config.yaml
head_dim: 64
positions: "rope"
rope_theta: 1000000.0
bias: "none"
parallel_block: false
init_std_o: 0.0272
optimizer: "muon_variant"
learning_rate: 0.0115
decay_fraction: 0.596
final_lr_fraction: 0.0
MLP neurons of a small language model. Each row is named by its layer, matrix (gate and up: input weights) and neuron, and shows model dimensions 64-159. Each number is 500 + 25 x the weight over its row's rms, rounded and kept within 0 to 999. Numbers have three digits each. A neuron's up and down rows have the sign that makes its largest values positive.
After each neuron's rows, "fires on" lists the tokens most often at its 100 highest values on Wikipedia text that the model never trained on; "fires after" lists the tokens most often just before its 100 highest values on Wikipedia text that the model never trained on.

L4.gate44:476548498521511471466507483488464489484532469492494522458471524527518473489463440553547494485506469535480456477470504498526503524525506454491459527512516496452503520483489505491466510446527477501526511494505486528476531527533465507456517484514490532499503457500499495505520491505497535463
L4.up44:461509445514511475479482503489471528525525534496506450520456487520482470476481480480519496496457482513533459489484505445489497488513526462486421509528532491505499493520537504448458486498512507521519487522527504506486505508538491481482567441521485500518530514490481518508539511498522487506
fires on: "ev", "et", "ation", "ided", "ue"
fires after: " St", " dec", " me", "og", " G", " v"

L10.gate95:507471490487533467498485479481536520511482486525499478505508484458495529512504512436487517510503473530504489510506455471477509492527489525530485496507491484504538514508508530528487477454501508512542517442472513507498476498558475548516526553493505524442515482465541503496489536507515493533
L10.up95:497494490470546497476479492519506495509479514577486532498480505524463499495490508453516507497535531474521465525454491483506506454480472522483494493525515505519495500510495540525505486474514500496499491501490498535479522475473492509507509528534534497450475503516516495439474484453498553529
fires on: "==", "oc"
fires after: ".\n\n", "\n\n", "i", ").\n\n", " |\n\n"

L4.gate411:506501564502509479466471533457493508516461502529504488494527534485467511507501468530498482461481497528464502485512514493496487517523514500528531507517501484458496494475532514492507514464476520482515524464541491503464539496490519495477494485506469510478512454499494468502518447455471498521
L4.up411:554536527479476491434478510523529460479502503482473464509470514507519503484504521496514520480468488526493514494488519526456475508495503467507503501493525555493504514478472468514487488505528547446501480474480493510517465503518493511463496501484523530507494495522500483485500509487485462470
fires on: "h", "gin", "p", "ric", "id", "ided"
fires after: " Vir", " U", "W", "w", "ock", " w"

L5.gate260:507508468510453557504523511521535505496506518512481508449517447488548507486528494552505488485488495524453509497532535491451476531504546502497475510500470474497485485523519489528491489521509455466507471488459503477500506486495455462511506515496506482486520488472504531496519528487469552479
L5.up260:483489502516476564506487484524501484536490506515509512476498467499505474479499518514526510503483518520461487542487507552493505454486491492514518490488518518475485486529531478504516528497501477483537500447518505522464484475508501496491483505499509461492488470530547499507514493485497488501
fires on: "ast", "ic", " well", "ip", "on", "ipp"
fires after: " Phil", " as", " crit", "ul", " Tur", "′"

L4.gate390:460474549495499485508456529480544493490505498509479479527501523475509496487522516530514541493521533503497487515472467481487547515535461528524523526497510468487434518509498532500525527539488534488492519484507504454505520503460498516487497458517496475477484511512561561510493500555492507490
L4.up390:501490470465496516517444516479489465517532504472502530472482550525488518496503498459559500490504502501515511562517518473477523516507499523519494452521479505508518496578511479494472481480505503483451532480510480530480478491529490519525534478533492517511550511525490537531511482482473536492
fires on: "a", "is", "al", "ident", "ide", "ir"
fires after: " ", " re", " \"", " (", " w"

L5.gate413:466495481482513511527501475485472482492465500545532557515498538475513477481529475505497505487527501494487499531501536508540519468536529522486525515483476521472535511514544520488532491538500480515501495495459505504516494457514534484512512468502490530519521498496464487518510491486556522521
L5.up413:463517477489502511494472457530507485528521530496530509509515451512520478466447493481486555527561490496472460420529503510499494486531498503497494521488565479513483493496468508496478567484487500503550503502470501489504508466519504508536466469510519498493458492514467528531469527499502509541
fires on: "le", "ric", " on", "pe"
fires after: " elect", "amp", " based", "or", "lect", "ip"

L4.gate49:496485502508555494514498467479558496527499516474454480472526512484504508527524546503479420468484466505467481470520477501507488515481489480525513478488525473479532503474529492503484508504501544495489551492524509510466459513464473466486524490474501490500539528527505524538480452484474527496
L4.up49:494512528512529506534505482495551498529519493515477532521511534484528507511517559525496470505489484510458523515497491460475513482502501438554482513476480463498532494511494499484500473533510531494511503515566508540469502508469463464493513480494501512487510498511436505489493427471465515462
fires on: " high", " present", "ev", "ri", "ar"
fires after: " st", " St", " N", " a"

L8.gate125:475498462472488480482464495485476497509476486473526488491527431507466450498475534514482478491521502490536519512514458477491509468513507529486484497504536491471493478493461448502484511525483498482493493474473481571529501487538500482535500525494498507466493513513515506491532498476501487508
L8.up125:511465496529545512507478519474531524472494477520493489477508483470503507519510530510451492483481496521496471517462477518483499509523504532536478473492562499492508539468486486509467505550449526491512496471503549499540487501480510484504487516491467545534503485481499493502540483469504484452
fires on: "at", "er", "c", "ill", "id"
fires after: " c", "ac", " C", "P", " "

L4.gate371:430502533473510516524511503527507505561461508496496523552504510551514506508523528518520477488496490477526507548484494508521499468492509523579494536498491483447507504523515475503499493478484516481510537516496484518519486499532512505513500477497510531525501482517491530545491522507494491492
L4.up371:482499514497481518474472538496514472536464523479483516535454456506508507485523509493463520479506532474514465557501487530527496535527499490508506539484493510483517507520542470518503509484443512443466520512432488462533473474505533453492517485509567495521467505514466536516514534468504497497
fires on: "um", "s", "h", "a", "ant", " s"
fires after: " Gr", "/", " Be", " cons", " show"

L12.gate128:484518513470511519483526483513556489502498485482506458453491548502495495500499517534516484547558502496466508530516495511472511535520528463478564490530483499560517482498522497530500534472477519451538500580514495481492514496478493503450469531522478483496509488499495490473446491459538464527
L12.up128:470465490460470460473536560499455496465543532507489505481512518483523477497470485504495479480457462555516534513469475503500557502492531508496479499514519483488528515509488517483467494503495511456513489485494484505452521517523473547517538525531572449502488519495483474476501454524492495482
fires on: "7", "0", "8", "4", "6", "9"
fires after: "200", "192", "199", "201", "197", "198"

L5.gate82:528512495445496500513492501454494542513490529492453498530512452524517507515539475523530467500513552514501525495478515487449480425500488507527472484533503525487487505493511462482520499488480510526533482524499502464512525502521534480501506507515439478521507461506477486501490486483513524469
L5.up82:506552485536474474500529470481485536515492437499479499490484463529540491500478516471500507475510504479505432538491530540500547452508555480536517464489485507517512471499450456506502499518471524484499516501498485487476524485511531490444496523486499458511507511497535483493533515501499489472
fires on: "otes", "ts", "ode", "us", "r"
fires after: " B", " V", " P", " c", " v", " K"

L6.gate312:462465529497501524516479495516516519475501489509514473486501493483500492490503501483472464476499500466501465474452537473505519493498500503499462518487517450491534503454529477495597497501483505491543513538480464522503502526475539509540499508547531512501497480505514473483483476519468500472
L6.up312:525500525526563503507493495517521525532509479501519483473512521462515506496501497481496462469451502466487493484504513493528490488481528540474515495478514474478532480518487471487548499525491520461511536515559508522478534543456494527492502510515518469531491470517505473501530492513477465462
fires on: "ad", "el", "es", "iz", "ep", "day"
fires after: " N", " P", " re", " ", " V", "/"

L8.gate179:511502516492476521501511512494472491489472476497489520507490521474519535475510537505494535489538522549499506487488483486558493485465492496490483492515506476499508487470506544486507490481501503500512498516505488493513493521471436517504509484546467505545473499487517521467525431514494541473
L8.up179:520458560509507491543511495526533493482487497515512485533522520501543486539504541487450481522512549541483500478489497517508535506520530513462506496518476523507533516490531487491522509485499507530504519474506474525488486506508507505519461502495468514537493509504546530531538482523494483499
fires on: "ing", "ank", "and", "ty", "r", "ate"
fires after: " b", " k", "b", " sur", " g", " r"

L8.gate295:484514485523508471487495510489504476533481485473478492480484488540506495495487488472515476514515494497468549481485460464508469545523517499535488538528488476543529431555535450504488493521509504516480453544507474485522514460497504502483508533468499484499506444504494519521461454490481496477
L8.up295:487502493493501502468499484471529510561516496473501542492478528511518452476464495497536530487451506465459511512480531460514475515476561457538511489489483504489547448524488525525492510465510519475542520477526455497479507508491481530479525497505512497495463486495492482482505470471500513487
fires on: "ol", "ev", "et", "ut"
fires after: " St", " sw", " st", "c", "inc"

L5.gate208:527494510504463479520538486490464522491507448506519494535542520487526472459479484502531509518508549531504496509507527493484506506501461508497499488475489508518494507452488519542552498545514517498542497556516458503542536495500537489571525514503511466480491478513501464446546482473503464478
L5.up208:507498498485430529505521513479476497487503469533517478510509516502503482495484504441546530522489526540494537508521525502509487512522501493491518490502494516524544490450464526511555483494465530520534496521506481495525589485525486533546516491503557485502491498517473500431512483486486453461
fires on: "old", "ell", "it", "oun", "isc"
fires after: " c", " f", " M", " Franc", " comm"

L9.gate205:465533496489499518534435504524521527491483483546528488495479466435496509500526462481494508511487467516464508498537472471536472512514508479478452525505506494495507518506458498479476525495499481528489498487494526522516464516497538502537545506485495479469543500453508511495493476503490518535
L9.up205:516467482525459499500460519481499502484538471550470507521517507506484472523546500513487476458481517527471503455470524481500508498463502562481501492488484458503495488491563489466477470530464481445510494492530511515501495515535510502523529506469431538446506534483477482474455481481527493491
fires on: "g", "ov", "es", "ul", "olog", "al"
fires after: " S", " J", " to", "i"

L13.gate318:505459484490483526495523493512529509505500476562526507467527463480516529488533498509515556483507488512512490495482480516524517432457457498521479466557517488458503538454487521546483500467495493530486492521511518465527524511558522523538495481512494483488500456507524512485489508485505501481
L13.up318:489511486539462522510557505466497505503480489551489504527476526506505528543511512520509489486506518493556509487523519464473484498505498517531489494555511475543507503510519533499480525542484496467491514529542508469466524501451500515440485525537500526511468519482465491488455531503483501538
fires on: "S", " S", "a", "s", " made"
fires after: ".", ".\n\n", "==", " camp", "\n\n", " ("

L5.gate280:476489511434498512518509527470453500495494509459528546505452502494498494536522498495521536496453557494534470505522487507485485517505510501509479466522477478516486484466538515517484470514476551481471500512510476470535479504492477525458477487497475498496458510504488539551508454479508555498
L5.up280:533465500453503500552491525552492476516480539487464484494476495469482486499448517474528518475471469460528493504493484526464499529515474536489480476507469537491492492492534501503475520540508519497472538539504498489533494474481462546527523494538468503501420531517465514533453429490497474476
fires on: "en", "ig", "und", "duct", " count", "bor"
fires after: " f", "st", " pro", " St", "igh"

L5.gate154:497490553503485507493498474520491526487483487532515495476489462497496537476471466495469535526478476536486481518552484500460480490467528474490493505475503529504539458500514505533494495482461534520508490503491491504516496530499465523498501491495479514471476515501478526496528515511511440492
L5.up154:523471586507523519477494469481509527491485505490541484448508429491520491476506485511452505517512541535526474465489506491482477516483500523462503494500483460502540456461534524507486530502481521504489509488464550452484540461489493512493454539519489505502545546529519514502527494499554535530
fires on: "ank", "ed", "ist", "ost", "and"
fires after: " b", " P", "b", " sign", " medal", " B"

L9.gate261:525474516514498489499522462471530504529490494521450552503486453475549519485491457472483507502502472491511476499506472516461514481494502512489497522480499517498460501492453536521522510497469503502464501517475518498530493532492484475466511481511464506531495480482510463484505534510529484508
L9.up261:502492482454536449471506466498467505472539505493474529522490503460479533485523507480535475520470544514533484542509507480528540530491524536484533482457524530455480512479482532465532509484512464516522457530506509482452510514481498514508486482524493520497526473520523495520533527477550524464
fires on: " "
fires after: ",", " August", " January", " March", " April"

L4.gate277:459481474548490511513510490552490519542471514509502525483455547504484493496522478441500483466511484482494527503535525494531489459507514499550528545508531521479543515509470521501501536544484500497545499473524471498497531516538506492517532509492528510504495449493473471507501525495513492482
L4.up277:496488502510491497499532496483534499525503513420511490448493488517540478457497522477485497503489452488509499511512524537509487488507523515522479455520443504530481496492568523506530482469529524467525531449525552514503501500474465507461526475491512529518475473522481459485544518483558509484
fires on: "ill", "z", "ol", "ell", "ll", "art"
fires after: " D", " K", " C", " St", " W", " Z"

L5.gate340:456452544518514515529494515483487480501512519521447482540501473504514540502502468487506509504427493487492510507497439555500512487446526522486513497480479518502499483489474507497503540495476531506468493486450478496527528506506498496506523488491526487507520506525532502478524477485492489480
L5.up340:495482526511498556518497511491504484500516502488428496531487493466523543523494499504529522534461488499502492478517467526522503460442503542455514525464496471494498458527459506512482560519477468477454533484474492494530480516526492486542491471542473467518521509499503516465509481466488484478
fires on: "T", "L", "B", "struct", "eb", "ist"
fires after: " (", "-", "\n", " \"", "\n\n", ".\n\n"

L4.gate288:486469480450458462532539494495521534493510489522511511463473463465498489446497485480526476505515464474512489498522480497538490471485521507506483528503506512538487491507515507478500482479489533460499468526469494553472516521513441484495518498550542501501497522506488494511480531454560458510
L4.up288:487505490493491490490562466532537517515516487515452564462479498497501539491502484548529482494505498489468501445488514479486466535490505511492429526494517494517493472480529496529475491548522503500498516531523506552515506485486504490480504510523501491517482530528528504511480515518530472520
fires on: "v", "ain", "at", "ind", "ell", "10"
fires after: " L", " Brit", " Sp", "4", " tra", " H"

L9.gate147:509514507504506482487490482514513450506503545508544494513557485489513492513484505514490499539482472513572489483488490503462536488525461502484495458477480499522475471495484551507486458463506555517513497509504465483544465492491505485497476504543471502479529490517545524479493521487521501503
L9.up147:511495470487479511484474510531528509470511474474475528483480490524483523495496536514497509490551457514513498555484552515506515495488556553518483510458526521547524536481509454501483497476524477553549460533497503479490513494482468463502475531492511524541473476515524485460496483488523514502
fires on: "g", "iss", ":", "in", "em", "b"
fires after: " ar", " Ar", " D", " d", "D"

L6.gate279:524469521536516557473503504472550473505518492542486492511516534535516517493482506494507489504450515535487456515507450547514485489473521469496511498507498512468523511533498484494501490509537477487483529480523463501530539495513519518492485458509518506523489459496475514511504498460483500493
L6.up279:516506523493536495509483542547541505492501456490520479479511493454517517463527519514516567518529490505479481502503481511517533499492473434502493506494426497445534499532498508470453511495499504508482506502478509538466521477451464547527479494478486468480488499521488516509530478459465522519
fires on: "al", "e", "en", "ev", " been", "ul"
fires after: " se", " de", " qu", " def", " app", "ve"

L6.gate161:481431506487519462515478495512500500508483494486520490534514546482499495509489536505543498491522506519485481476484486550525508504522478521481532508474503466515510519513505479490520504477489526512547491492524487576498536512501476495533525458506532509546498515510535530515578540461481506469
L6.up161:508514479515504547499524510463469536482499513476478522505474491505480496518504526512540502525485491518495490486501521526465487455424493501533483508551516502475486469527529526479437509484512539489508507477494509499483485478542524503540507481534512505509557532544507497502487487524517532469
fires on: "en", "y", "ac", "ele", "al"
fires after: " t", " re", " m", " "

L8.gate94:516481504483537488507490474459468489485481501478535507498526483489507467488486515510523508515512451482531494509504485532481490527488492512478559473496491502482524467504486497525550512504508543470472554542498530504460485469426491527485542501496509531480447504509503516475486495500573517533
L8.up94:481505545469501527492506503491493497511519532518552469503495523549526484519522547517509518493487503490522542498490504441545515467538482491478550462511476537477508469493528509474522492537478513422488538543507528489480514527501539533509513489522490458506496557516516511486531523498478509496
fires on: "8", "4", "9", "0", "air", "6"
fires after: "202", "199", "200", " L", "194", "201"

L12.gate440:497505522533519522497495487486511476474434538562485510503520520487499485472513508508493537514547496520490491519505496493490471499514488516518516460533480503506502522487490453484556513497504512504470517475515486528493494470496465493484517462494506492544498494518560513474487456484502506526
L12.up440:480499536529489509501519511539495481519517510476514486537453533492493478504501501488498488471525490494492501502521467516481565490493488505449503485498513568502492499501515460513479544483518556539462462500486521527539510522525509497487488480512532464479474469517499498509485509538483489487
fires on: " pro", " (", " ", "ro", " P"
fires after: " |", " /", " a", " imp"

L5.gate308:522516462470496489471516523488504539478501515521515499506501486451485485503436472506483492496457493523509453553520464510496505507482501511540512521541505484504537488503498482501520526529495547505505477534529473504521494472477543469494526501549509545538492503477495504482495506531502468509
L5.up308:541532495488508433468536471475521527466510523476487526504503496501479468488473524453511458482477481504510445521508534473464533463503518551500479520498531457500548509453487490443521476523530514504547520490534502507479541517477503449446525502544482515507536482495474471430509486519525470521
fires on: "ts", "res", "ith", "el", "ol"
fires after: " W", " V", " P", " R"

L9.gate224:469494487513501516465522467490519476511508490521504511497518484533485518490551489533495555501486488511480480491554442495505501489542478521505509508500488498512416498522490540540467509491526508513473508483523502525541464509484471536518457497539490483481503497488541497513508484507466484528
L9.up224:496539486528531480518515501507553491551530492519484499491474459493500559503464493503513508537515511510535521507574494536507521515485497506550464527527549510508500496497476446534539478522529477465470493428508459499516523515468504533497481462493475509503457515525488489485487484511499534488
fires on: "s", "L", "ers", "S"
fires after: " (", "/", " in", " int"

L9.gate195:509496503518461506517462474557491517498506520519501505487470478485566464498464511489512514500518505533518550509502498494503515491491451509485526523512485517489508465545507532494474458492492506531496542485500512458504483530497489511500520512525469504496543538507530515524417505469530494478
L9.up195:493511510500475510541491464496441514488517533492498488514487511536528540505498503515497453519503522504470497528493495504493510524482483488495526486498515553441464519514519506467463480497504490561524537504479515474483461498444525480497463443523497488475534541507533528468476501480501490479
fires on: " ", " and", " |", "ce"
fires after: "\n", ")", " It", ")\n", " "

L11.gate24:513526481479476529488505429491505482459505504494485525461533504456502496430521494498518482536512541539498546536489490493476517511477493537480531478480465520500476464523522481445453516473474524514487528494489514489495512483543526509475491491484500460480496480469498495535516509483511501457
L11.up24:517498460487463487496498462497483477500464489496485483519486444473435468523497516456516453477504504504451487497465536508525512557541501462485465494471518524528546481546533497500497500488456497508503502539552512511491532529516498477517498474543504524457537495484522487496486535509508510487
fires on: "or", "t", "ec", "it", "ian", "d"
fires after: " L", " B", " l", " H", "y", " in"

L8.gate274:546472496509479530504457477463528558536446491497482475511499469539480507514495496477482547475472537494491496541505505486497504488509504517542504517551476495510470520493514509506496527486510499484499480429492487489550478487458461512523486485500460507480462491511538518502539457497486491455
L8.up274:498446541510494503481486502473527547541443535500526501489506507486467471509496538477468530539468529489510518488508532537518526506506492486516512451526519502537456479503514480473465541494485504505478508509499530454502467525484486516501470493501483469477504509509533497521511499453504465480
fires on: "ial", "ish", "arm", "al", "ark"
fires after: " f", "anc", "ident", " F", " p", "or"

L13.gate316:450466525483492484474514488497470491464497480509496456490496469512481498525509469515512526521522466527525514505501509491490453484441507514483470544507490547423479521506479532525496490466506496460494474478453524501499555526499503503469515527463461528492484457509472514497485500506520503502
L13.up316:505509532491482451489473476511482515531541511488479527458505520493470489472499527497528504513478519563489487468500524477529496500508523469519524479526545487511490471510517503490510533483515536497485503496522519450520504471522499516534507516513457461517546488503499509444450542482513498482
fires on: " "
fires after: ",", " in", " the"

L10.gate334:448489488495511484458478448517496470489499452532506522527485484538457480535506497481522511495483491494497484476496530503505533501468497500528502505546502490507500500524443527498456517500467506451543516497469502486491486518555475475468509459563459487506495497486518459523517504492525482514
L10.up334:487442494525478502507471516524523483467462494488472510515457488514495473528476477507502476527514536490486491494531482515512487521470505496515517515563541507532531523497483500491475504511493488459560549480462508496470523530546482484501541516555502503502470510456503459519523472487499455547
fires on: "2", "9", "at", "3", "6"
fires after: "192", "200", "9", "199", "191", "190"

L6.gate168:506477526476471553492447489503488492496526489501461498495508491489513539514526447477484505476511493488508514461536491520500525453508500500491483439473480516503499519522481561494527500489431462511464521501480461504524499467489455480529480557500517496466522510558535478496453493507484491479
L6.up168:539446490483492536515516505498526539493525489525480482473537507508512458477509526501542512469539525489484493492533552450526469517554448519517490480505490487521462505500507517481501470515492464495518501497487462509474482504481526501494459516523533510494506450528538500518470529503479533514
fires on: "ap", "il", "ell", "ly", "ut", "ish"
fires after: " f", " sh", " tra", " s"

L8.gate197:519463561492572512482528485503521474522531465530538491505515488479511538510509496494469482490533512548489504482490467558480512461536472455550488511474494509473498519492479512524478495519473489499458515503467487529513477493445523487512466508478499461518500537492493537506536533535525484525
L8.up197:518488518512502548467512476475520537479500493495459431559488506479454527504504483535519469491472525501475508522516510450513469493515505523504482460479478489487494500479500507496493555554477530524460508505506479504515506477503510522508519495495480478495463474495486541449477500474481505489
fires on: "D", "B", "amp", "ip"
fires after: ".\n\n", "\n", "===", "\n\n", " ("

L5.gate8:507535500530532519498520509524505451531473508494527524511543482498504511503485527481546522500474486472497492468494515514490502490523487458508492519521503464550483453547489478487539476485506488483559525516501493482532461512474478472513552471540528526496493521498488505500561497463488472455
L5.up8:504510498493483445512521508501567520470531495477508516503515450481471491505507482493475485468519501500539497515481488479474543468486491506489565497474513504499504509458543495478486511472446514535507473514524524510489498515475491499446534538557466503526500507513484502494486513480535559516
fires on: "y", "ic", "ie", "iss", "id", "el"
fires after: " D", " ind", " C", " d", " Ar", " r"

L5.gate143:525490495543480505476512485490503473475535524491485508505491525549527518516493498524525552491451473535499477454479505493519543477496515477495490480497507509467475463458470500459480502483491515552521527507487497507483460488508519542503472498538502502534501488488558496486483479507525537456
L5.up143:457471469515488528483511514503510501440524532468504519488501510519536498552520506491522523473476498482494501476498511507530500450490503503502490478525516467508490514489499485459475520456480494550541465500495478518500480491483520556508461477526514487510502503501533489523500449504501520434
fires on: "3", "1", "2", "4"
fires after: " ", "-", " +", " $"

L4.gate226:469497570504556474498513535515524467490515475485474522523521492535510551518502494498530517472503503510489512545539455537491532462499474523511521461452472500446504547509512550499487536484479532451445520513472501531494480506490511491510470529506475488490501506506518530501502533491502494517
L4.up226:445535568463497496518468518540538452494515543473452520518492501523504522501524493481509553475506516510472511522529484521512518428492496525517493515445502477478493495519518539551506505523490529464462524532482509500467480505478505460527496540516505498520506530492508506485496516468495497534
fires on: "R", "S", "p", "m", "M", "r"
fires after: " (", "-", "==", " \"", "===", "–"

L11.gate251:525491515476495501464480475473468463550534519511505453503500528474556528467484482467535484468531471467518511509486495478519501495488500533487500522508498530499500492507498550488507507484428499481492509494522495488459488532461483531458499531460494505476476482434494480493471484531502499532
L11.up251:486490506510472529469460522548526521487532515456531468499505505504548469493476524473532523435532529495482477479491483478524493476502491509454509463488533473525514469473520527492503479453482484539496477523497494496496545497512500524471515530501523466489504491483511503473512532512532527501
fires on: "0", "8", "3", "5", "4", "1"
fires after: "200", "201", "197", "199", "202", "198"

L12.gate115:485509515440498528528486518494460484495485514483523519528489551466511508501510473514472499498506460501483472428507498526531483557514490480477542474533465493508491522469501519480506486476496497537505469468480505513520507508470478538479494516515503487471499470472478504483475474512522485497
L12.up115:504534563480474514496493527443504500484470466529477446521500528463503480514508566481487506519465477508528523488527506479503444482454453525471521473480489520504469488487488503510465546458503518521486453495484499503525496526496474540510510508534542494482509449461525456497467451480478510535
fires on: " ", "p", " ("
fires after: " |", " the", ":", " as"

L13.gate348:469528520507566459442526478505508515490513498516509504497466523480470514551506482509475490507560524518512475469543503515558528489519512525465491485486454522477503494492500458526487478494504511493510463476487483519475503496482500522538478513516517555501482494483478536454528502522478488509
L13.up348:521492493503493460482455517498504457482479498555529532474498499499489475488499487508494524465536457516547520493455477500556480489559492548468472492526494523482522485487538460520495497517533480497537492512479471503502509531495518535570513516521480465513471487495481512486506538517558521504
fires on: "==", " are", ":", "ains", " has", " include"
fires after: ".\n\n", " cont", ").\n\n"

L10.gate343:499514530503565471515469507479487509541504492489469496521489515461530491482514490495512488513500500536474456522509531527505502526509526461500467501475515492477502468566444492452446497456530493442521528485503497540523467523509507482471533496478543460491488503484506522467518496496513467501
L10.up343:565479511470511508524493485504513509486482524484425539485441522514479551537483471495456515556511498472496479522492501495484502464515459501490516478480529499481472521534471510472469526446507460521523516530454504521489467499489543491529490488490505455484519540489527543524496446504475487524
fires on: "ch", "igh", "v", " as", "ig", "stit"
fires after: " ar", " ne", " re", "ell", " ex"

L8.gate269:485493469512497496500509499484480528486527496504499439516470498488533510531500505512498540543527486492520508486493506524493472509505487505476456529468459495464468528459507512481475468542533477473517517485484498510471531490524472509504518461537465519487493460525486471550476473502522518468
L8.up269:499499497505520550485464505498479525514521480483457485490484464513502537488494476540482499522486513454505473460461505497517500464440466482496476466472458508470521479438507552466503488486510496485559514488520491511491518492501502520546511476541488529485459475490524508504521477500444492512
fires on: "quad", "ject", "ough", "duct", "ay", "ad"
fires after: " S", " ob", " B", " s", " pro"

L10.gate402:477483550515449504492497506453487540431532498537525499515479529493518460496534511483525504534458506519502507538500541486454508485517513508533499482514468487491466522503472521503478504472540536508513495499483489495507518498528507525483478472523439569472495506504525524455514520494509492514
L10.up402:450484433461484493498457479507489498476522462478495493487509521487518487547490494500485502464466519479502536499489481463497505493519483450505489488564493492527479528545495529505494504471498522510474457485506493495541459502529479485481479468507503529508486516506505554518502475451509515508
fires on: "1", "2", "I", " tw", "te", "ut"
fires after: " ", " (", " pro"

L6.gate290:484512489464493524504495527480477482509542492534478500497500478505517470493495436527497500450515508515453491467498537498488529531526486470489524457499493469495529495496515534457522476537475472513506507533509494474498492502459460464523511508491525457497494527499440483462533538527528459479
L6.up290:535530487477501521456522471499490475472515505515487506520501529514527537515484488542516502529482483506538484511518512504523439488534488525481511506502499520514504468547469488467487508533507527511547521514491506500498547555487500477503507510483506461476527530509468464489500483463480473457
fires on: "it", "old", "v", "ars", "or"
fires after: " L", " l", " V", " f", " comm"

L4.gate293:467498501509448475532490486530509514480510514484479479449496520512487522505471506485504479473533495495513507459523486504500451525561501537470503465523539519485455523521538485474459506438503464456525531475521492497514468505507534504485510496506494479473486497506542520495485499472532484509
L4.up293:457481528468501494478464488534530537520549525446497522498495499509548499509521505525479474481529528480477508515469475494529521467482470498489565483480550486495485500475502559513455501469519458501524514515518550511495506522503492500512517490497457529480486482469502520467495504480537516503
fires on: "ov", "olog", "ological", "ural", "av"
fires after: "or", " S", "ae", "at", "i"